config = dict(
    n_layer=19,
    d_model=640,
    n_head=10,
    n_kv_head=10,
    head_dim=64,
    d_mlp=2560,
    vocab_size=14938,
    activation='geglu',
    norm='layernorm',
    norm_place='pre',
    norm_eps=1e-05,
    positions='learned',
    qk_norm=False,
    attn_scale=0.125,
    bias='all',
    tie_embeddings=True,
    parallel_block=False,
    init='normal',
    init_std_qkv=0.0142,
    init_std_o=0.00231,
    init_std_up=0.0142,
    init_std_down=0.00231,
    optimizer='muon_variant',
    lr=0.00683,
    beta1=0.93,
    weight_decay=0.03,
    lr_head=0.00357,
    grad_clip=1.0,
    warmup_steps=200,
    schedule='cos',
    final_lr_fraction=0.1,
    batch_tokens=[65536, 131072, 196608],
    seq_len=1024,
    doc_mask=False,
    train_tokens=1073000000,
    steps=8561,
    dataset='wikipedia_en',
)
MLP neurons of a small language model. Each row is named by its layer, matrix (gate and up: input weights) and neuron, and shows model dimensions 48-143. Each number is 50 + 10 x the weight over its row's rms, rounded and kept within 0 to 99. A neuron's up and down rows have the sign that makes its largest values positive.
A block is one neuron, or neurons of one layer that tend to fire together. After each block is what it responds to, as a language model described it from the Wikipedia text at the highest values.

L14.gate12:58 58 47 52 76 52 63 49 46 46 50 44 72 47 63 41 48 64 46 41 52 50 58 48 59 50 39 38 22 49 57 56 54 63 60 65 32 55 41 35 49 59 59 62 55 48 51 61 46 75 39 47 38 47 58 55 33 58 58 46 72 50 46 59 38 45 47 45 29 56 55 70 53 50 48 63 46 59 45 38 42 42 69 61 49 65 45 43 36 46 35 41 58 62 43 59
L14.up12:48 57 53 56 56 66 47 55 34 50 47 65 50 14 71 54 71 59 38 58 49 50 31 47 56 48 40 52 52 36 41 52 47 60 38 47 30 46 50 51 32 44 44 55 40 59 53 57 56 51 55 49 51 61 52 52 48 50 56 34 56 55 67 42 43 51 49 64 38 49 45 75 46 46 39 46 45 43 44 37 49 45 41 50 48 36 60 41 48 41 38 37 57 47 47 50
L14.gate99:55 41 56 50 58 47 64 59 58 44 50 58 53 43 58 66 50 46 45 56 56 30 52 42 46 58 67 43 49 43 54 42 50 58 77 61 30 53 65 34 46 60 36 49 50 42 67 42 64 50 62 32 52 50 54 41 38 22 44 42 51 41 49 48 41 65 49 46 37 47 59 51 41 54 41 48 58 64 60 33 49 52 40 60 61 51 62 36 38 72 57 55 44 59 47 57
L14.up99:64 43 45 62 60 52 55 54 39 53 60 45 58 43 68 71 42 63 60 61 58 51 55 44 77 55 52 37 55 46 57 46 42 56 58 52 57 50 55 47 64 51 40 42 74 34 61 42 53 34 41 54 56 56 59 50 54 41 47 54 64 48 37 38 41 40 31 43 53 74 66 52 65 65 47 57 65 67 30 43 31 50 59 68 47 35 58 41 47 51 71 35 66 47 48 58
L14.gate997:52 47 61 38 60 56 64 56 51 28 43 59 38 49 55 54 40 66 62 59 48 78 61 38 44 43 58 51 29 32 57 54 57 54 52 57 41 55 35 57 50 47 50 59 46 61 54 43 31 56 37 51 43 60 37 60 53 42 42 44 64 46 61 42 40 58 44 51 52 56 60 38 51 38 40 49 41 43 49 46 58 62 40 57 68 64 39 38 28 52 53 48 55 45 55 39
L14.up997:53 56 51 63 47 54 46 55 47 66 43 46 58 30 68 53 35 24 47 66 51 25 72 38 56 59 52 49 64 41 50 39 32 46 56 55 27 44 60 55 43 53 56 51 41 45 36 50 39 61 51 34 58 45 69 44 43 29 45 56 70 33 52 56 49 58 67 60 49 48 46 52 53 60 29 61 46 69 43 48 54 56 46 60 36 60 65 45 51 53 46 36 40 42 41 56
L14.gate2103:70 50 52 63 66 52 50 31 55 58 25 50 30 51 60 43 41 64 53 46 63 46 60 48 47 44 64 38 53 42 52 32 62 42 67 51 36 56 53 49 57 39 57 68 54 54 37 37 55 68 54 73 52 41 51 39 45 61 70 58 43 60 35 42 42 49 61 62 57 42 53 44 46 54 51 49 50 46 53 48 52 64 49 49 67 66 48 47 50 56 61 32 41 59 52 42
L14.up2103:63 66 52 66 32 52 45 55 51 41 33 42 60 44 53 57 39 50 43 46 44 46 46 44 49 55 60 45 35 54 56 43 53 38 47 43 59 41 50 58 52 38 64 41 45 67 48 44 47 42 54 36 43 55 52 47 73 31 38 58 58 47 73 38 39 60 46 45 47 63 47 47 58 47 57 37 52 55 48 43 55 49 56 35 45 76 50 47 55 53 58 35 46 59 42 60
Name before surname

L12.gate531:54 67 55 50 46 36 40 62 49 49 47 53 55 49 57 51 47 36 32 49 66 33 68 54 53 74 67 43 39 53 58 65 58 41 41 64 45 43 51 58 65 51 54 56 60 43 68 44 33 68 42 48 61 48 29 49 61 44 62 56 40 47 66 47 62 44 49 41 39 50 77 53 72 57 35 58 35 61 48 43 64 49 57 48 73 54 50 51 46 49 60 44 36 57 59 43
L12.up531:55 65 51 38 62 44 55 41 57 41 56 60 52 48 58 34 55 47 60 40 56 46 41 66 64 51 42 62 50 56 46 45 50 60 61 50 36 54 44 40 57 47 58 31 67 47 58 44 56 48 66 41 53 69 37 51 58 59 52 51 52 33 48 43 40 52 42 49 63 63 37 27 32 53 64 54 66 38 69 49 55 51 30 51 45 43 53 56 60 59 59 72 45 64 39 51
L12.gate548:38 49 75 65 59 43 33 61 46 25 46 41 50 62 43 55 63 43 42 37 57 55 67 49 55 54 60 46 36 51 35 38 64 77 52 31 41 52 57 45 38 58 48 41 62 60 44 49 48 38 44 51 43 65 61 45 57 56 59 43 44 57 37 43 45 54 44 61 50 51 39 54 44 58 77 57 59 42 62 30 70 55 51 61 44 35 65 44 52 42 47 32 64 33 74 56
L12.up548:58 56 58 51 61 43 59 40 47 61 39 47 42 61 57 60 45 24 63 66 44 67 67 44 48 66 53 48 52 54 48 55 39 50 45 37 48 47 47 49 49 44 61 57 55 62 57 41 52 55 58 41 39 67 61 55 60 45 50 58 42 54 27 57 39 53 52 49 56 58 49 46 37 39 67 48 49 53 58 42 64 37 51 36 59 40 44 42 51 52 45 68 62 47 48 48
L12.gate973:40 46 58 49 52 47 60 59 62 60 48 41 48 52 49 64 55 48 47 45 36 44 58 34 59 63 54 55 44 61 63 72 54 38 34 47 59 66 39 51 43 57 54 43 48 42 47 29 65 63 30 59 52 47 59 26 44 44 73 56 47 42 47 54 56 77 39 34 51 52 56 41 42 38 57 39 47 41 74 53 38 47 40 36 62 44 39 54 64 53 44 55 37 37 44 51
L12.up973:53 63 61 40 60 42 63 39 51 39 38 49 39 42 49 45 45 41 55 49 41 44 52 46 50 67 44 52 54 42 53 60 58 43 37 68 60 65 67 56 43 51 44 33 55 69 44 34 59 32 61 54 73 82 50 70 67 36 32 65 41 37 59 48 40 58 42 51 49 57 57 35 36 57 46 49 44 47 55 49 53 44 44 29 67 55 39 64 55 55 37 54 41 47 42 44
L12.gate1090:66 55 34 30 61 31 43 35 51 63 57 58 50 37 65 60 39 52 62 47 52 53 51 51 50 54 33 37 63 60 44 71 56 40 48 48 59 59 52 60 40 37 53 57 48 52 44 53 53 70 40 52 43 32 47 39 59 29 51 54 52 54 50 57 59 41 54 54 42 60 62 40 43 60 46 45 48 47 55 51 51 44 35 24 54 48 47 29 61 40 61 56 39 40 44 59
L12.up1090:49 45 44 53 74 61 54 60 26 61 53 67 56 47 59 62 33 50 32 44 36 49 52 60 57 54 67 59 46 57 55 53 65 36 55 40 56 56 62 64 64 68 40 45 46 39 46 51 43 46 53 67 40 58 44 57 32 73 55 63 56 38 49 52 38 61 71 46 59 62 53 65 55 79 44 45 47 53 57 46 64 47 48 48 40 34 54 46 46 65 57 32 42 44 38 42
L12.gate1709:53 71 59 40 58 39 56 48 32 58 45 48 44 62 60 34 52 52 65 54 35 41 54 81 57 64 57 50 61 42 47 42 55 41 50 50 59 40 73 36 46 31 40 59 34 50 48 34 50 53 72 42 60 51 59 40 53 59 64 44 37 37 47 59 54 43 75 54 50 66 50 57 61 55 32 49 51 50 47 70 28 60 47 35 53 53 49 50 52 50 48 45 37 42 45 48
L12.up1709:36 54 46 44 44 59 57 51 53 36 50 59 41 44 47 62 58 45 47 41 33 42 64 61 64 71 53 62 53 44 72 40 71 45 47 40 34 68 48 53 55 62 34 29 57 38 46 31 47 52 59 32 42 52 35 39 52 50 59 48 38 37 62 55 45 38 35 44 38 44 53 61 49 62 57 49 67 42 44 44 40 53 42 50 39 43 42 46 51 53 54 43 47 48 50 42
L12.gate1715:50 60 57 36 69 57 32 58 58 52 56 52 46 60 43 43 59 50 44 25 59 41 58 61 48 47 42 53 58 36 50 53 62 56 50 60 55 54 43 60 55 54 40 49 55 49 46 49 45 33 52 54 55 51 55 55 52 45 42 34 32 52 60 63 40 37 48 43 49 54 57 32 54 55 36 57 45 46 59 46 52 41 58 74 36 58 44 37 58 58 49 28 39 42 55 41
L12.up1715:51 46 37 44 52 35 59 57 48 53 61 57 49 62 50 49 42 41 54 62 47 39 27 23 37 62 69 66 48 67 47 64 39 42 32 61 61 36 37 49 53 46 62 54 70 56 54 67 52 50 35 54 47 62 53 38 39 58 57 52 55 48 65 50 60 57 48 56 48 58 47 50 28 46 69 33 54 39 51 64 42 71 48 43 35 58 35 57 59 35 60 47 43 66 50 48
L12.gate2489:49 59 45 39 56 63 68 46 61 51 66 39 42 54 42 60 42 51 40 69 48 52 47 27 32 42 45 37 57 48 47 37 47 32 39 37 49 49 49 55 66 50 52 15 68 57 53 39 38 53 51 59 57 59 31 53 53 41 64 39 43 44 42 58 47 55 48 34 41 54 47 54 37 59 64 60 43 54 47 42 47 42 39 56 55 51 49 39 48 53 61 46 52 68 41 51
L12.up2489:47 76 40 44 51 52 52 56 59 61 52 46 48 60 58 23 28 38 40 68 34 51 47 61 31 42 47 45 42 45 37 45 52 32 48 49 48 51 41 42 62 65 40 44 48 52 59 41 57 55 60 52 28 61 59 52 56 44 50 54 63 46 50 60 38 48 55 62 61 46 59 51 58 47 55 50 34 69 35 41 68 41 32 41 68 58 61 56 44 44 53 48 55 54 45 57
L12.gate2527:58 44 46 33 50 26 31 57 46 61 29 51 17 49 56 45 64 37 49 53 48 53 44 70 53 61 50 59 40 44 60 74 40 42 39 55 53 41 49 26 62 47 70 55 31 49 46 49 45 45 49 58 47 43 49 53 48 55 40 50 42 64 48 77 61 57 39 39 45 44 34 32 40 42 51 46 55 42 67 46 65 55 61 54 45 52 58 59 48 44 33 45 56 69 31 67
L12.up2527:35 68 39 50 67 39 46 41 52 35 46 49 54 39 56 53 53 54 53 50 44 45 49 46 54 42 67 47 48 38 31 48 68 47 34 72 53 54 53 43 57 76 51 51 42 47 47 38 52 65 54 59 48 46 42 70 54 69 44 32 39 40 50 42 64 56 67 48 47 53 25 30 43 54 39 53 30 62 47 61 63 50 42 52 49 38 69 71 49 75 35 53 61 56 42 48
Table row number slot

L9.gate712:44 44 42 56 66 38 63 39 47 43 46 52 55 49 62 47 60 44 42 35 49 49 25 50 62 66 56 80 45 55 58 51 54 50 46 25 34 43 38 61 50 38 68 59 55 58 40 48 43 44 46 31 50 59 59 41 76 56 40 40 49 40 40 71 72 39 53 64 48 57 34 45 44 62 61 53 61 42 46 58 50 55 51 36 61 45 34 43 37 47 45 52 43 43 64 43
L9.up712:42 65 49 30 48 51 51 55 44 44 50 50 51 48 48 53 51 53 57 53 44 46 51 47 63 25 45 46 54 41 67 79 44 53 52 61 61 27 34 48 68 47 25 49 52 59 54 58 61 50 45 34 47 36 59 40 54 54 45 49 47 52 55 50 44 42 34 37 58 52 55 31 66 43 52 47 54 38 40 54 46 37 29 61 48 62 47 41 58 54 20 41 48 53 45 34
L9.gate804:54 56 54 52 62 70 49 51 70 38 51 49 69 30 32 41 48 57 51 45 33 46 62 62 51 49 61 53 52 44 49 48 44 47 49 54 58 37 54 58 52 50 48 51 33 47 33 59 49 46 40 42 59 42 56 50 60 70 41 45 55 63 54 45 52 42 26 57 49 48 31 64 67 40 52 47 62 41 45 67 28 35 44 51 41 38 68 53 64 46 27 57 45 65 60 58
L9.up804:46 46 56 47 68 69 51 36 42 41 50 54 52 49 50 45 61 53 35 50 49 49 38 45 48 40 50 56 32 55 60 46 50 42 52 48 56 47 49 43 56 68 36 27 45 38 51 36 54 53 42 47 43 48 46 65 53 48 40 47 35 74 39 60 53 71 63 64 34 64 53 54 59 28 50 47 66 56 43 52 41 45 58 63 49 46 44 49 55 56 41 49 60 65 50 40
Table row-start cells

L12.gate707:61 47 48 37 41 52 45 44 59 58 47 47 34 43 62 52 53 70 40 51 51 68 51 53 57 64 44 44 52 44 36 54 42 50 59 43 47 53 47 48 47 35 48 48 42 50 71 52 58 49 49 67 45 44 50 46 58 50 63 49 35 61 56 74 43 49 32 65 66 43 66 31 40 59 38 61 69 48 44 21 50 41 67 55 39 76 57 56 54 52 45 58 42 46 40 36
L12.up707:50 58 48 49 38 15 53 42 49 36 33 58 48 40 58 54 45 57 51 48 63 53 43 51 44 53 49 56 50 41 52 38 48 34 48 43 50 51 62 61 37 56 30 25 46 45 56 52 62 46 38 46 62 41 44 44 58 47 41 55 50 47 51 52 46 52 53 67 48 61 35 51 53 42 61 49 49 74 52 54 71 46 40 54 64 68 63 40 57 46 43 39 59 64 58 55
L12.gate996:62 65 56 59 27 48 56 31 63 53 58 64 50 25 49 48 32 63 69 61 55 59 45 47 54 47 40 44 51 51 49 42 52 50 55 74 37 64 54 46 32 56 53 51 45 54 36 44 55 73 65 44 50 52 49 62 58 45 47 41 50 34 47 47 59 61 48 40 68 58 55 48 35 37 57 36 43 46 58 45 45 63 47 57 62 45 57 51 49 62 48 45 36 60 40 53
L12.up996:49 44 43 60 59 27 48 49 34 64 35 35 62 67 58 43 40 55 34 67 42 30 68 56 65 50 51 37 59 62 36 38 39 51 61 54 46 34 50 54 56 59 41 30 38 42 39 42 43 53 49 60 45 57 42 29 79 64 45 76 65 56 53 44 53 55 67 62 52 45 59 68 53 73 58 38 53 52 40 46 43 46 55 61 38 57 55 44 57 50 46 43 39 60 73 52
L12.gate1120:52 49 47 55 56 41 36 64 57 58 45 51 62 54 54 33 51 57 56 41 41 43 37 33 43 47 44 58 42 47 35 53 38 32 74 56 37 43 58 50 65 50 52 49 67 36 43 47 49 57 54 41 55 40 53 22 45 28 65 43 56 60 57 18 59 46 64 46 44 62 47 56 54 59 55 38 56 45 69 49 36 48 45 49 56 45 47 50 34 53 58 65 56 37 56 52
L12.up1120:50 36 70 61 54 53 51 63 62 57 42 45 71 63 55 68 61 56 62 47 41 47 54 59 41 54 28 40 56 53 42 43 54 44 40 55 43 56 63 52 51 73 66 49 44 53 66 40 56 62 63 60 41 58 41 38 56 52 48 51 67 47 49 56 51 43 54 29 41 44 51 52 66 50 59 43 52 16 49 44 37 37 32 45 42 43 47 31 43 58 47 54 67 43 51 47
L12.gate1472:44 44 46 55 45 49 64 45 51 56 67 59 64 42 59 33 50 46 39 63 65 52 56 51 60 62 61 40 34 51 42 36 41 45 47 47 56 54 59 63 46 53 50 41 41 45 73 37 45 66 49 53 45 46 78 71 54 57 53 44 56 37 37 70 31 52 48 47 43 58 54 54 62 49 49 53 42 40 65 57 58 40 73 44 57 40 44 31 43 37 48 34 52 75 59 69
L12.up1472:70 35 50 62 53 57 65 49 48 41 48 48 57 43 38 36 57 66 52 43 47 47 60 50 67 47 49 58 33 49 52 54 58 47 47 69 38 51 48 45 41 47 37 27 32 64 50 48 53 55 86 49 47 47 47 52 58 40 42 52 41 45 48 35 50 52 54 36 46 62 54 31 37 48 44 37 44 50 58 41 49 59 64 49 57 54 51 50 68 46 44 49 48 52 57 51
L12.gate1862:60 56 63 50 51 52 46 66 58 59 61 54 46 49 61 85 69 43 43 39 71 44 63 43 47 53 52 45 33 39 56 39 32 56 55 56 48 55 47 55 43 79 61 47 53 54 45 36 62 56 58 77 45 43 36 41 39 68 42 60 57 59 60 61 50 57 66 66 50 51 52 30 55 56 40 48 52 46 66 47 49 57 43 66 61 42 47 44 59 66 36 53 58 48 44 42
L12.up1862:66 56 39 72 44 47 50 53 64 49 37 68 64 33 53 53 30 58 52 33 45 47 41 66 36 51 47 60 56 43 64 49 69 36 50 54 46 43 67 54 57 44 61 54 34 37 61 55 50 46 43 48 48 49 38 52 61 61 48 52 52 60 53 49 34 35 47 50 42 54 54 60 38 45 46 63 63 61 57 47 42 39 64 68 51 55 54 54 53 50 55 54 55 69 60 54
L12.gate1943:66 49 21 41 49 47 64 47 38 33 54 49 49 52 62 61 25 42 59 45 48 56 68 39 59 61 37 56 39 46 49 60 58 50 56 29 50 42 51 45 39 53 48 43 39 60 52 42 49 41 42 37 55 58 33 50 44 52 42 50 53 57 71 37 55 54 44 59 52 54 45 24 68 48 62 66 55 48 52 50 48 27 55 64 38 65 44 46 64 59 52 47 49 43 61 36
L12.up1943:55 52 55 54 55 58 56 42 46 41 46 57 55 67 76 53 34 60 41 30 48 69 51 49 42 43 55 56 27 56 29 38 52 52 44 44 50 55 44 37 23 50 55 51 25 63 54 52 52 52 73 55 39 36 46 58 51 45 39 64 49 49 50 48 49 61 56 56 38 47 65 35 48 48 70 39 58 43 49 49 65 48 44 67 70 46 48 60 48 44 35 56 47 54 59 39
L12.gate2407:54 42 47 55 45 55 53 53 45 53 39 51 46 55 57 46 55 52 45 51 58 47 41 47 61 31 47 37 44 40 51 67 31 38 59 48 63 50 73 55 59 43 33 46 41 63 36 51 50 49 64 61 52 52 51 50 59 45 46 64 41 50 64 60 48 61 36 58 53 60 66 33 63 45 52 58 49 41 48 47 41 36 51 52 52 48 50 47 35 56 34 61 54 63 64 38
L12.up2407:50 44 39 53 49 54 67 39 58 47 43 61 52 40 56 41 35 54 55 47 30 49 45 40 33 60 55 41 43 51 46 26 45 60 33 47 55 36 51 52 51 54 54 41 48 55 46 46 61 75 46 50 52 40 45 45 46 56 58 47 54 48 47 50 67 51 66 59 31 50 47 45 57 38 60 57 51 48 45 52 48 42 58 39 60 40 64 55 53 51 59 40 50 62 36 45
L12.gate2429:62 45 35 43 43 63 46 61 36 47 51 52 60 41 42 46 62 42 50 51 55 41 54 51 44 45 56 28 65 52 42 62 33 55 54 53 57 42 48 65 53 43 49 68 26 60 39 64 59 42 67 58 40 36 50 31 59 58 49 65 43 56 36 44 63 76 48 38 63 64 52 36 63 42 48 42 35 39 60 60 38 46 45 48 48 59 56 46 56 61 50 62 47 38 59 42
L12.up2429:44 49 57 73 36 31 61 43 59 60 45 38 40 50 61 46 38 56 55 48 61 68 62 51 57 51 52 47 43 53 49 51 72 49 54 67 41 55 42 49 50 48 44 46 35 69 38 48 48 50 63 48 60 52 54 40 63 47 56 51 56 47 61 53 48 45 62 47 51 47 47 62 51 32 61 61 69 54 49 42 46 47 38 68 44 38 48 41 39 58 43 43 49 62 42 58
Mid-name initials and pieces

L9.gate1619:42 41 62 57 59 41 30 67 60 58 43 44 47 47 46 41 74 70 34 59 84 50 57 55 50 80 50 47 59 42 53 48 39 42 53 49 31 47 61 44 40 56 58 58 42 47 56 80 40 42 70 40 54 50 50 50 53 55 54 46 41 66 54 54 51 58 53 39 57 57 50 57 50 48 76 63 47 55 30 40 30 44 68 52 61 57 60 52 50 38 49 41 51 68 68 60
L9.up1619:55 45 39 42 51 60 59 44 49 30 61 46 58 40 28 51 51 53 38 49 56 39 60 42 50 55 60 51 22 32 62 64 47 39 36 56 64 43 53 52 41 36 61 56 46 53 63 51 47 67 60 52 57 43 51 66 57 66 68 51 53 56 56 43 41 44 47 59 54 42 54 31 47 54 41 46 48 64 31 52 69 52 45 53 45 58 57 52 54 48 50 43 68 60 50 47
L9.gate1679:42 45 47 66 63 34 69 47 53 44 39 54 38 46 65 53 44 52 48 43 46 52 51 40 46 61 60 56 39 38 53 48 58 31 41 45 67 47 56 46 44 54 51 43 38 41 55 63 36 59 45 70 52 56 57 58 51 54 50 38 47 58 65 38 34 50 47 67 61 61 41 61 51 44 50 55 61 70 51 33 38 46 46 38 43 66 64 59 50 52 54 21 61 57 55 63
L9.up1679:42 66 41 30 73 52 47 58 41 50 55 35 46 52 55 34 51 56 50 42 47 45 47 37 54 50 48 32 46 35 71 40 68 49 47 37 54 55 47 42 47 45 43 51 46 38 42 49 33 46 48 44 64 56 43 58 57 52 60 56 57 60 36 41 55 62 51 49 65 47 44 50 45 55 43 46 53 28 57 59 56 76 59 56 65 57 40 48 54 52 51 32 37 51 45 37
Initials inside names